Part of a small language model's weights: 8 layers, 194M tokens.
MLP neurons of a small language model. Each row is named by its layer, matrix (down: output weights) and neuron, and shows model dimensions 144-239. Each number is 200 + 40 x the weight over its row's rms, rounded and kept within 0 to 999.
A block is one neuron, or neurons of one layer that tend to fire together. Before each block is what it responds to, as a language model described it from the Wikipedia text at the highest values.

Responds to: Table header column separators. Pipe separators between column names in the header row of Wikipedia tables, like Pld | W | L | Pts | or Player | Club | Goals.
L3.down327,165,222,192,244,156,256,159,190,220,226,146,211,194,188,92,217,189,233,213,174,206,200,247,135,197,222,186,191,237,133,209,256,256,217,259,210,188,150,146,173,205,181,206,200,221,131,217,166,182,121,213,206,259,200,223,168,215,150,185,235,133,148,138,174,161,157,215,194,202,177,160,242,232,187,187,203,216,196,255,202,207,156,119,223,219,117,251,162,308,232,271,212,149,323,280,262

Responds to: "il" pieces and "of". Mid-word "il" pieces, as in sim-il-ar, ph-il-osophy, stab-il-ization, and the word "of" after a noun (one of, budget of, Pale of).
L4.down184,200,234,217,144,255,160,137,273,203,235,252,141,218,158,197,213,241,225,290,193,192,165,190,179,189,166,115,184,235,229,212,215,194,196,192,197,191,251,180,267,188,170,154,213,200,198,179,190,174,231,179,134,171,287,142,187,291,230,202,163,191,211,90,177,221,274,304,257,240,124,192,166,186,194,188,171,195,178,206,177,177,153,205,199,175,245,115,159,229,171,208,245,134,179,133,132
L4.down196,112,131,149,222,262,178,179,205,204,150,159,219,228,236,180,211,157,85,208,215,212,198,184,235,134,211,192,202,183,234,153,165,293,235,199,199,200,183,182,212,122,259,244,175,170,243,246,285,130,235,192,236,206,171,205,278,205,258,214,228,161,247,199,181,171,220,195,180,215,215,143,176,135,211,258,104,210,212,176,187,229,227,249,195,214,254,202,191,179,230,179,161,252,185,202,180
L4.down293,245,180,151,257,183,226,210,192,148,166,254,209,246,208,212,156,182,255,207,175,215,250,194,205,239,199,238,118,208,221,157,211,214,230,291,190,215,191,189,216,170,172,185,237,199,224,224,176,233,133,204,163,166,226,191,200,184,111,193,190,137,114,165,245,212,225,196,243,214,209,145,229,154,192,177,170,208,145,279,167,171,218,217,168,199,191,205,250,132,241,141,189,153,102,157,244
L4.down429,189,266,231,203,214,213,202,239,154,223,133,141,220,248,156,292,198,158,226,209,178,151,235,293,193,168,151,187,194,197,170,225,196,190,199,95,148,211,232,241,183,268,179,213,193,171,229,141,259,157,215,290,185,200,221,169,170,235,206,186,159,236,176,159,225,239,181,151,110,228,189,245,179,225,203,180,246,180,242,207,170,190,237,209,229,159,254,157,162,299,177,239,346,256,174,246
L4.down575,198,161,166,178,194,220,269,177,203,262,225,165,245,194,198,121,162,259,221,236,219,125,176,156,322,180,252,210,191,167,158,157,228,194,174,284,203,212,160,212,171,152,196,163,159,180,114,203,134,196,231,234,134,217,198,145,278,232,191,230,201,205,186,212,284,210,214,258,210,225,246,217,174,257,212,229,170,248,172,225,154,253,132,151,224,225,178,201,198,217,201,158,156,123,116,150
L4.down584,212,168,217,251,229,200,255,147,174,229,100,206,209,120,183,126,153,215,157,247,255,241,232,257,221,233,218,168,246,241,190,145,124,168,277,204,245,143,231,237,204,196,219,208,236,174,178,239,218,164,241,193,265,215,183,226,215,246,228,163,190,244,210,234,181,212,219,210,241,215,175,166,191,212,267,149,174,262,232,123,219,230,193,242,163,239,159,183,133,219,199,210,226,124,219,175
L4.down692,232,182,194,170,137,233,213,195,189,146,241,162,213,154,166,276,202,161,180,240,211,222,229,152,179,199,206,238,229,182,161,82,232,205,228,183,198,276,209,162,222,192,266,175,168,177,271,112,104,271,234,221,234,233,136,173,216,232,160,155,152,163,293,198,208,193,171,109,154,227,186,176,255,238,268,234,184,136,180,142,269,208,232,191,203,207,168,199,206,204,159,179,216,165,210,211
L4.down702,158,267,193,149,269,249,164,226,152,230,206,179,212,179,249,205,171,225,209,234,206,168,205,223,197,204,191,271,195,157,200,146,190,126,182,254,201,212,220,247,238,146,185,231,246,147,238,258,176,294,263,186,208,260,168,180,240,53,123,226,171,216,134,199,233,251,198,293,126,204,228,237,152,137,216,131,211,158,263,192,195,203,242,212,239,138,184,194,189,223,259,226,191,192,211,227

Responds to: Verb-completing suffixes. Final pieces that finish a verb split into tokens, mostly past-tense -ed, after a subject in narrative prose, e.g. consid-ered, assum-ed, wro-te.
L5.down57,193,184,159,112,167,210,179,210,217,159,276,165,262,192,206,205,252,247,181,168,189,167,216,237,191,204,227,253,275,196,187,176,203,172,183,255,211,196,156,281,258,135,265,250,249,194,221,202,144,202,192,206,200,157,171,224,182,226,189,180,235,198,193,256,222,167,214,181,187,265,253,169,202,146,168,220,116,272,192,212,181,200,271,168,113,201,194,218,251,197,239,215,134,191,224,181
L5.down146,182,167,255,228,158,260,186,224,269,226,166,209,184,156,182,283,149,183,236,209,230,131,199,329,231,209,157,207,199,250,139,202,163,107,116,232,205,182,262,173,117,182,221,191,137,199,154,192,192,210,168,249,211,220,147,249,222,214,96,247,197,183,152,242,262,214,154,173,216,148,228,209,169,262,173,200,151,240,271,202,125,91,214,197,210,230,217,224,189,205,282,260,239,214,210,195
L5.down211,194,171,191,213,268,200,201,214,137,243,228,265,204,116,169,197,223,237,190,170,222,164,181,255,135,130,197,149,185,210,236,233,198,233,185,227,279,205,194,172,240,184,212,242,242,263,226,129,154,239,155,226,179,198,253,251,173,234,155,242,217,185,235,174,200,179,196,239,204,228,165,195,127,215,255,221,208,255,189,198,127,130,248,167,203,238,202,218,173,125,251,204,213,189,134,235
L5.down393,169,260,170,257,225,214,117,248,132,196,142,221,220,224,182,194,273,210,224,214,164,186,165,192,112,171,223,191,213,201,221,193,302,238,213,184,181,242,245,177,241,154,244,189,198,290,132,196,198,199,200,169,210,151,161,230,236,201,225,179,192,191,111,253,205,181,137,231,208,221,265,216,194,163,158,211,183,199,289,187,122,174,216,212,184,183,208,128,173,226,142,179,258,167,176,233
L5.down453,216,230,192,220,192,187,183,147,293,239,181,210,216,252,167,255,174,193,183,243,201,189,177,196,130,190,129,201,316,199,158,132,200,250,177,176,249,159,200,218,99,230,205,192,190,163,207,150,163,196,149,138,225,201,256,193,180,100,259,192,173,185,119,203,231,163,204,244,195,166,261,270,162,176,278,171,227,192,178,184,216,184,146,261,143,193,159,198,164,188,233,162,191,187,186,179
L5.down523,195,204,182,192,244,166,208,185,153,237,271,201,176,163,180,204,168,250,218,243,151,266,154,237,205,207,130,171,233,162,208,270,228,179,232,274,211,166,204,265,210,204,196,187,199,226,204,197,171,233,135,68,207,191,222,164,155,131,258,149,257,201,119,168,250,288,198,156,259,190,242,158,204,198,192,183,194,183,204,183,238,167,183,149,223,229,279,203,149,239,182,176,186,205,214,134
L5.down843,150,227,166,268,255,211,156,250,181,191,236,97,188,168,225,167,155,209,222,187,279,201,218,233,197,223,196,214,162,184,239,172,194,193,171,145,172,284,266,244,230,169,264,177,291,112,196,213,185,194,175,206,262,273,145,247,201,249,182,141,182,290,231,240,206,168,175,188,165,198,259,153,161,218,181,257,208,217,123,261,153,246,193,162,210,161,173,226,181,143,260,294,194,189,204,199
L5.down899,263,274,205,146,177,105,210,149,169,189,201,184,200,199,223,360,165,156,217,229,218,207,154,209,198,222,207,205,200,178,139,246,126,187,200,141,227,174,185,205,116,217,273,230,229,185,238,239,154,225,157,181,238,236,221,254,186,187,233,134,208,157,172,244,242,203,144,160,189,131,212,221,168,175,205,127,178,252,152,165,188,193,148,187,247,201,202,135,169,152,266,159,231,204,214,222

Responds to: Mid-word piece after initial letter. Word pieces that directly follow a split-off one- or two-letter word start, in common words broken oddly: h-on-or, b-ron-ze, H-ist, f-e-eling.
L4.down34,306,158,140,228,184,251,253,205,178,177,206,187,220,193,163,278,208,177,218,193,218,156,163,220,157,183,225,168,191,204,180,242,228,188,225,276,225,213,173,276,166,157,203,255,132,184,192,246,136,161,215,191,224,189,281,194,233,136,225,165,199,157,187,177,202,267,168,196,154,212,236,124,253,223,222,211,151,172,183,230,196,174,213,200,251,168,221,206,165,248,197,115,273,137,185,139
L4.down106,197,194,197,182,208,195,143,115,232,197,220,215,151,149,182,268,232,193,173,191,300,253,194,167,208,251,246,221,248,221,288,134,243,237,199,265,174,292,177,202,203,183,253,173,192,269,187,206,298,213,196,293,174,163,205,168,171,225,254,231,149,138,295,207,118,211,128,247,160,249,225,112,230,142,241,176,145,209,165,203,191,153,181,256,235,193,190,282,202,187,144,270,197,159,194,225
L4.down353,219,204,201,204,170,245,210,155,183,123,229,258,204,195,211,145,181,303,268,212,213,225,232,187,190,167,215,240,148,198,271,190,224,246,210,157,209,148,141,253,212,284,165,185,186,165,211,282,265,251,151,170,188,236,189,129,154,234,188,233,202,146,285,126,188,192,235,188,180,162,268,204,207,187,195,180,197,171,220,223,168,177,207,189,204,274,273,194,236,189,172,174,182,216,233,231
L4.down653,131,202,168,238,200,233,211,162,189,265,134,161,204,246,139,229,222,178,243,154,267,239,193,169,241,191,165,185,214,131,234,223,275,193,256,228,209,223,155,170,227,134,170,184,242,177,204,179,182,111,190,150,189,211,218,230,187,183,97,188,88,198,232,164,185,193,197,197,271,266,283,167,207,190,250,130,215,146,158,194,180,248,254,196,221,172,212,218,207,189,239,271,226,171,227,255
L4.down770,190,211,228,225,185,157,188,175,272,197,288,237,211,227,254,173,202,226,191,217,243,182,150,185,136,147,257,256,184,212,209,228,141,228,182,172,143,190,183,178,245,147,184,152,228,256,176,140,223,150,189,163,216,224,200,241,258,264,184,114,205,203,246,244,137,203,201,138,238,133,228,195,195,209,225,208,237,115,154,211,200,267,182,205,169,194,220,201,250,274,265,187,227,146,239,193
L4.down881,224,197,159,178,226,197,142,175,193,143,241,177,189,196,203,189,199,207,176,191,249,234,167,188,160,120,210,191,304,189,185,228,249,190,331,160,216,132,146,125,197,167,170,217,137,220,228,237,192,217,215,204,105,247,239,232,203,246,193,194,277,324,173,184,160,122,116,98,190,202,240,203,253,181,212,214,290,166,119,195,198,238,187,140,235,169,184,161,162,218,246,206,239,187,207,154
L4.down888,226,185,134,145,219,206,251,206,266,267,190,135,210,181,100,140,214,274,167,210,152,173,169,302,123,136,192,195,168,142,180,217,219,200,206,224,194,201,232,225,218,227,257,197,171,240,127,212,237,242,168,218,231,158,173,117,206,193,231,163,229,81,241,235,200,207,208,161,217,148,190,168,220,211,201,165,232,206,180,186,246,236,206,135,164,177,237,174,146,184,175,178,172,210,146,196
L4.down1003,188,194,267,184,198,263,193,179,185,203,232,194,185,282,186,157,232,218,265,182,199,126,178,195,233,218,181,207,220,243,150,218,212,236,228,249,164,207,221,224,154,171,165,194,201,143,146,182,190,270,211,232,204,212,307,238,223,266,182,197,206,184,124,254,204,187,135,234,269,153,284,203,216,145,154,164,215,212,223,236,143,186,116,204,202,274,152,174,70,217,160,196,215,190,239,208

Responds to: Mid-word continuation pieces. Second word-piece right after a one- or two-letter word start, strongest for "ill" in k-ill (killed, killer), also B-ron-ze, aband-on, th-us.
L3.down695,181,185,208,228,175,209,177,232,273,179,208,150,260,264,212,252,179,166,149,182,284,231,147,147,228,166,195,178,250,140,195,194,210,283,147,178,176,226,198,184,163,222,221,199,162,191,270,225,232,171,202,276,151,202,235,186,119,228,256,211,268,241,164,237,218,260,193,216,276,195,220,231,257,218,215,191,203,188,167,142,165,154,153,172,193,149,263,266,244,241,148,216,175,155,213,214

Responds to: Word piece after h. Fires on the second piece of a word split after a lone h, as in h|ard, h|is, h|ost, h|om; sometimes other splits (c|up, 6|3).
L5.down89,236,216,170,179,244,250,211,201,166,287,186,183,90,197,171,204,184,214,250,225,168,229,214,210,201,208,190,198,199,179,238,207,201,135,215,214,241,221,209,197,195,186,143,191,130,188,236,216,289,138,224,181,169,191,199,188,137,213,197,193,182,211,172,153,103,155,186,228,180,213,193,213,255,144,231,271,220,131,247,147,172,192,189,182,293,166,156,188,154,223,227,216,155,140,173,190
L5.down132,176,179,223,170,205,180,221,262,259,187,185,218,260,178,231,262,225,181,106,227,291,233,201,249,214,218,162,212,194,232,179,239,314,205,148,212,171,172,221,231,208,205,229,211,199,215,162,246,186,280,181,212,196,187,139,186,217,106,132,278,239,245,190,246,149,209,187,190,183,127,151,246,150,141,281,182,226,195,207,196,195,188,193,150,200,179,186,233,225,118,241,213,215,226,172,199
L5.down184,231,216,175,201,213,204,169,172,238,187,264,255,199,180,186,194,77,155,188,140,173,205,177,208,224,199,183,218,228,231,233,222,164,230,128,168,188,208,300,275,151,220,199,248,180,184,234,167,122,239,199,174,182,174,173,229,212,238,241,197,162,154,185,227,246,181,189,144,222,148,172,177,223,203,240,146,228,223,225,151,153,216,204,143,142,181,295,192,168,241,182,123,270,173,245,250
L5.down200,184,188,209,236,183,302,187,195,142,279,215,217,194,208,234,253,213,169,251,186,271,184,226,276,224,164,274,207,197,220,193,185,73,131,257,171,181,220,204,213,207,175,185,184,233,177,167,176,178,210,187,167,160,162,195,195,228,238,181,210,146,157,238,258,256,98,264,65,142,164,225,301,193,170,170,183,202,218,149,204,203,220,276,156,206,184,216,237,193,217,164,167,177,138,179,222
L5.down202,171,216,211,218,204,218,157,259,202,134,163,147,144,228,121,186,122,213,158,224,177,172,191,216,200,223,187,187,238,219,193,194,180,279,115,237,266,188,227,205,266,31,206,207,216,174,161,215,144,247,246,211,267,262,213,278,206,179,177,224,227,177,176,240,275,158,210,177,249,224,237,156,211,200,193,214,240,160,294,215,186,233,193,224,224,200,202,218,152,194,225,166,237,185,267,202
L5.down683,361,156,214,231,181,243,135,216,220,178,178,169,193,145,227,133,228,177,182,235,192,167,247,139,145,221,219,85,207,138,199,251,215,172,235,141,156,223,203,213,217,141,257,223,242,210,122,195,169,186,209,151,244,240,269,193,197,170,202,179,221,230,182,242,256,245,152,212,115,207,216,154,249,165,214,200,237,210,207,302,255,229,237,219,186,229,285,191,206,207,198,231,225,222,164,197
L5.down742,193,201,193,124,216,219,152,214,243,200,215,227,261,200,189,148,158,199,203,246,196,280,205,246,216,263,225,149,187,208,195,223,237,191,260,144,193,188,246,248,189,152,242,244,146,217,268,132,162,172,185,191,213,253,159,185,206,204,208,258,244,277,171,228,302,204,244,213,207,280,195,133,282,173,158,157,237,164,167,203,133,171,235,115,190,218,241,244,124,194,208,195,207,245,174,233
L5.down888,261,252,117,128,194,266,209,141,177,173,204,249,237,234,207,219,146,117,179,212,244,210,235,195,192,233,196,185,293,226,236,256,243,199,163,217,177,213,211,239,242,224,200,198,271,246,205,205,238,167,184,225,183,180,232,182,166,197,160,157,219,168,190,182,194,207,217,204,149,188,259,203,152,147,152,117,246,211,246,200,244,167,165,215,204,200,191,228,161,125,250,112,221,185,284,221

Responds to: Word-completing verb endings. Final piece of a word split into tokens, mostly verbs taking an object after "to" or prepositions, such as prov-ide, of-fer, prepar-ing, former-ly.
L3.down476,218,189,240,185,216,271,210,198,225,223,169,176,202,149,192,248,216,165,271,189,272,114,240,277,252,202,229,279,227,229,197,251,266,161,196,149,215,207,199,171,192,166,140,246,228,232,203,173,244,212,227,206,198,202,161,244,179,227,115,133,188,189,174,181,156,238,180,160,170,154,159,195,144,181,155,183,220,188,126,171,200,130,159,152,190,129,227,213,136,127,208,209,197,249,179,245

Responds to: Wikitable header cells. Cell separators and header tokens at the start of Wikipedia tables, such as "| |" after section headings, empty header cells in chart and stats tables, and digits in numeric cells.
L4.down61,253,232,171,119,215,189,281,185,161,227,178,247,171,265,188,199,155,170,133,206,200,164,228,160,302,175,220,192,202,256,202,160,249,137,270,163,175,181,228,233,179,243,240,161,185,255,267,205,178,248,210,208,198,226,167,158,239,180,236,220,186,181,248,205,248,175,223,225,130,180,155,189,157,274,230,194,124,160,216,221,106,194,151,225,225,241,218,201,158,169,125,285,156,163,194,215
L4.down74,135,249,196,194,174,110,132,243,184,251,152,187,180,225,118,228,222,223,223,168,222,205,166,190,143,210,193,211,195,198,135,196,272,268,150,176,232,218,254,290,226,181,191,136,159,259,179,229,162,203,189,181,211,155,177,223,230,213,213,181,223,193,263,216,173,185,141,231,168,205,226,131,144,266,176,194,213,208,174,197,210,261,288,203,182,178,185,258,242,216,187,260,189,278,218,204
L4.down81,211,173,220,214,153,170,240,215,300,202,233,212,229,153,177,243,230,132,210,266,202,176,158,251,199,223,256,278,188,194,165,199,134,208,211,212,167,194,205,207,206,233,224,201,155,228,138,148,164,281,172,238,183,197,99,222,210,173,202,247,215,167,112,195,189,157,173,219,121,106,237,202,222,146,204,225,186,144,176,139,227,174,182,172,187,220,207,238,252,224,171,237,182,246,184,261
L4.down183,239,166,253,148,167,250,216,202,197,248,216,187,159,234,216,208,165,251,246,195,243,182,156,244,229,275,229,196,196,141,164,231,137,204,234,165,214,146,181,172,204,170,162,142,251,186,208,164,153,175,166,232,204,257,245,195,263,225,171,237,182,121,237,213,121,189,257,207,236,264,288,188,124,205,118,149,178,283,174,221,141,179,295,181,174,163,213,126,198,153,180,279,256,152,217,238
L4.down393,244,227,230,281,207,194,227,215,192,194,115,161,185,199,232,235,135,209,220,235,200,179,232,224,197,130,184,196,189,195,197,187,268,230,220,314,205,209,239,159,165,206,208,203,196,166,215,209,200,252,222,165,168,171,148,149,189,183,244,281,276,208,218,156,191,206,174,237,269,155,229,196,205,230,252,205,263,194,193,185,241,146,193,254,222,259,259,144,243,194,217,159,179,176,245,220
L4.down502,211,189,179,195,220,210,200,221,186,227,200,153,168,137,166,161,213,169,186,220,232,113,203,155,163,218,144,214,162,209,149,205,201,205,163,294,189,262,207,213,151,224,209,224,142,224,193,111,225,237,102,217,279,159,136,182,289,173,243,191,143,163,263,230,235,234,190,205,164,140,201,298,194,213,210,212,239,195,164,242,262,180,216,226,146,173,251,231,167,145,286,205,165,151,232,263
L4.down856,72,223,231,181,97,200,296,219,205,198,173,163,221,210,156,277,163,220,229,205,186,145,211,227,158,146,263,278,240,207,147,228,185,204,142,235,213,182,199,157,193,215,148,180,202,189,209,154,167,182,180,147,195,178,198,192,164,148,201,191,245,211,277,216,196,172,171,229,184,156,193,191,164,223,134,247,241,191,164,203,246,116,235,166,217,250,93,228,197,131,196,210,197,267,196,157
L4.down872,181,210,214,214,171,235,169,162,184,177,157,211,178,218,242,279,178,230,185,151,221,202,178,216,169,250,181,261,172,305,206,271,271,198,196,253,186,148,159,201,259,213,191,176,144,265,224,199,159,247,216,244,134,187,208,231,229,173,197,213,231,140,150,244,119,159,178,114,189,206,222,212,256,190,162,216,155,187,257,247,203,171,202,121,190,192,227,258,175,223,173,187,262,189,147,156

Responds to: Noun-linking "of". Mostly the preposition "of" right after a noun or name, e.g. "length of", "growth of", "Erasmus of"; also "also" in "See also" headings and final pieces of split words like Pripiet, Macclesfield.
L3.down133,215,249,236,214,143,218,140,164,231,209,149,226,201,231,176,216,231,168,241,221,167,203,131,171,190,151,213,157,217,198,218,166,166,143,203,231,195,228,159,266,225,203,159,157,243,180,190,192,182,218,213,232,177,98,217,195,234,178,278,249,244,238,150,226,157,198,217,128,140,190,256,170,215,187,202,140,176,196,285,176,145,205,219,154,208,232,313,235,131,277,152,201,171,224,215,210

Responds to: Verb suffix completions. Inflectional suffixes like -ed, -ing, -ly ending a word split into pieces, strongest on helped and allowed before a clause (helped them win, using).
L4.down135,193,190,207,173,171,250,204,176,224,189,203,204,199,176,294,326,212,192,255,167,183,210,167,259,169,215,185,266,205,212,215,165,181,250,163,184,144,180,139,214,77,200,177,192,190,154,139,230,197,182,193,202,161,211,190,180,176,267,158,261,204,222,210,209,238,144,240,118,206,69,172,199,183,203,249,158,139,227,185,189,169,175,217,171,181,221,214,126,263,275,253,251,174,169,300,215
L4.down174,232,138,195,169,189,185,213,191,256,203,204,164,172,217,221,243,218,102,124,275,222,179,137,242,224,259,201,197,144,186,243,197,121,239,231,226,167,200,189,261,229,252,210,191,248,191,219,137,275,179,181,212,200,191,132,181,244,262,183,235,182,208,208,186,220,186,206,127,179,140,205,208,149,156,258,169,246,209,190,189,111,241,135,185,250,142,192,205,252,182,234,225,204,230,229,255
L4.down188,249,243,121,141,225,184,220,187,181,196,37,146,241,167,201,204,238,183,221,160,227,207,241,153,129,149,168,221,271,160,221,221,189,127,253,151,226,240,279,198,261,207,254,211,243,251,249,265,199,222,182,252,157,178,149,169,198,201,256,191,214,193,221,158,194,163,241,177,219,233,188,197,183,199,243,149,140,190,101,216,168,169,247,246,231,258,165,206,198,151,239,203,117,132,208,194
L4.down274,190,180,226,206,235,232,215,148,200,257,239,180,179,248,186,219,195,191,260,238,135,154,240,200,162,158,180,125,212,204,99,167,203,229,286,166,201,195,192,196,184,181,197,195,169,290,300,188,190,179,274,250,248,149,207,281,233,143,245,233,153,283,230,205,167,250,220,180,217,196,190,141,270,208,189,184,122,226,188,182,229,218,156,200,219,255,186,178,178,181,172,194,182,145,216,178
L4.down392,183,256,152,243,239,200,206,197,271,170,185,206,221,252,182,157,153,134,203,173,203,134,170,168,194,168,198,266,244,134,208,223,143,194,251,225,231,151,178,215,255,177,173,184,164,186,167,178,202,321,100,149,237,185,194,147,163,190,246,165,154,136,139,251,178,238,213,99,245,258,264,289,169,263,133,250,150,250,187,242,154,194,195,231,217,114,162,191,201,265,180,173,212,173,266,180
L4.down455,180,264,209,209,227,241,223,199,169,209,182,263,246,199,217,250,231,148,284,218,213,207,202,207,274,180,287,154,132,220,172,171,268,261,160,243,220,108,173,212,215,211,150,175,228,219,147,248,220,149,212,196,252,190,238,164,162,173,239,163,178,244,259,190,134,165,201,237,237,222,155,198,234,115,230,198,176,229,162,170,237,180,236,137,184,241,268,144,228,193,198,199,203,197,177,205
L4.down719,161,157,192,139,154,206,211,257,214,117,221,175,145,206,251,294,172,121,129,211,224,153,261,118,278,174,140,224,140,256,212,224,214,178,173,220,182,196,178,167,221,216,179,175,202,202,221,219,203,205,233,180,152,244,155,212,123,261,221,220,195,194,183,164,209,222,95,207,197,221,242,274,155,216,186,202,242,200,201,173,232,184,234,236,226,256,246,230,232,211,196,222,232,145,228,226
L4.down980,207,234,274,216,182,163,174,223,237,253,217,142,254,236,263,99,202,163,256,138,160,173,257,238,147,193,148,204,159,196,232,210,147,205,170,191,244,250,254,147,238,167,229,193,202,151,105,205,222,292,157,187,221,193,144,224,169,185,176,134,218,126,160,223,233,151,191,236,169,248,231,134,173,183,212,277,145,215,178,261,177,163,170,187,190,218,166,217,171,225,153,248,144,217,248,214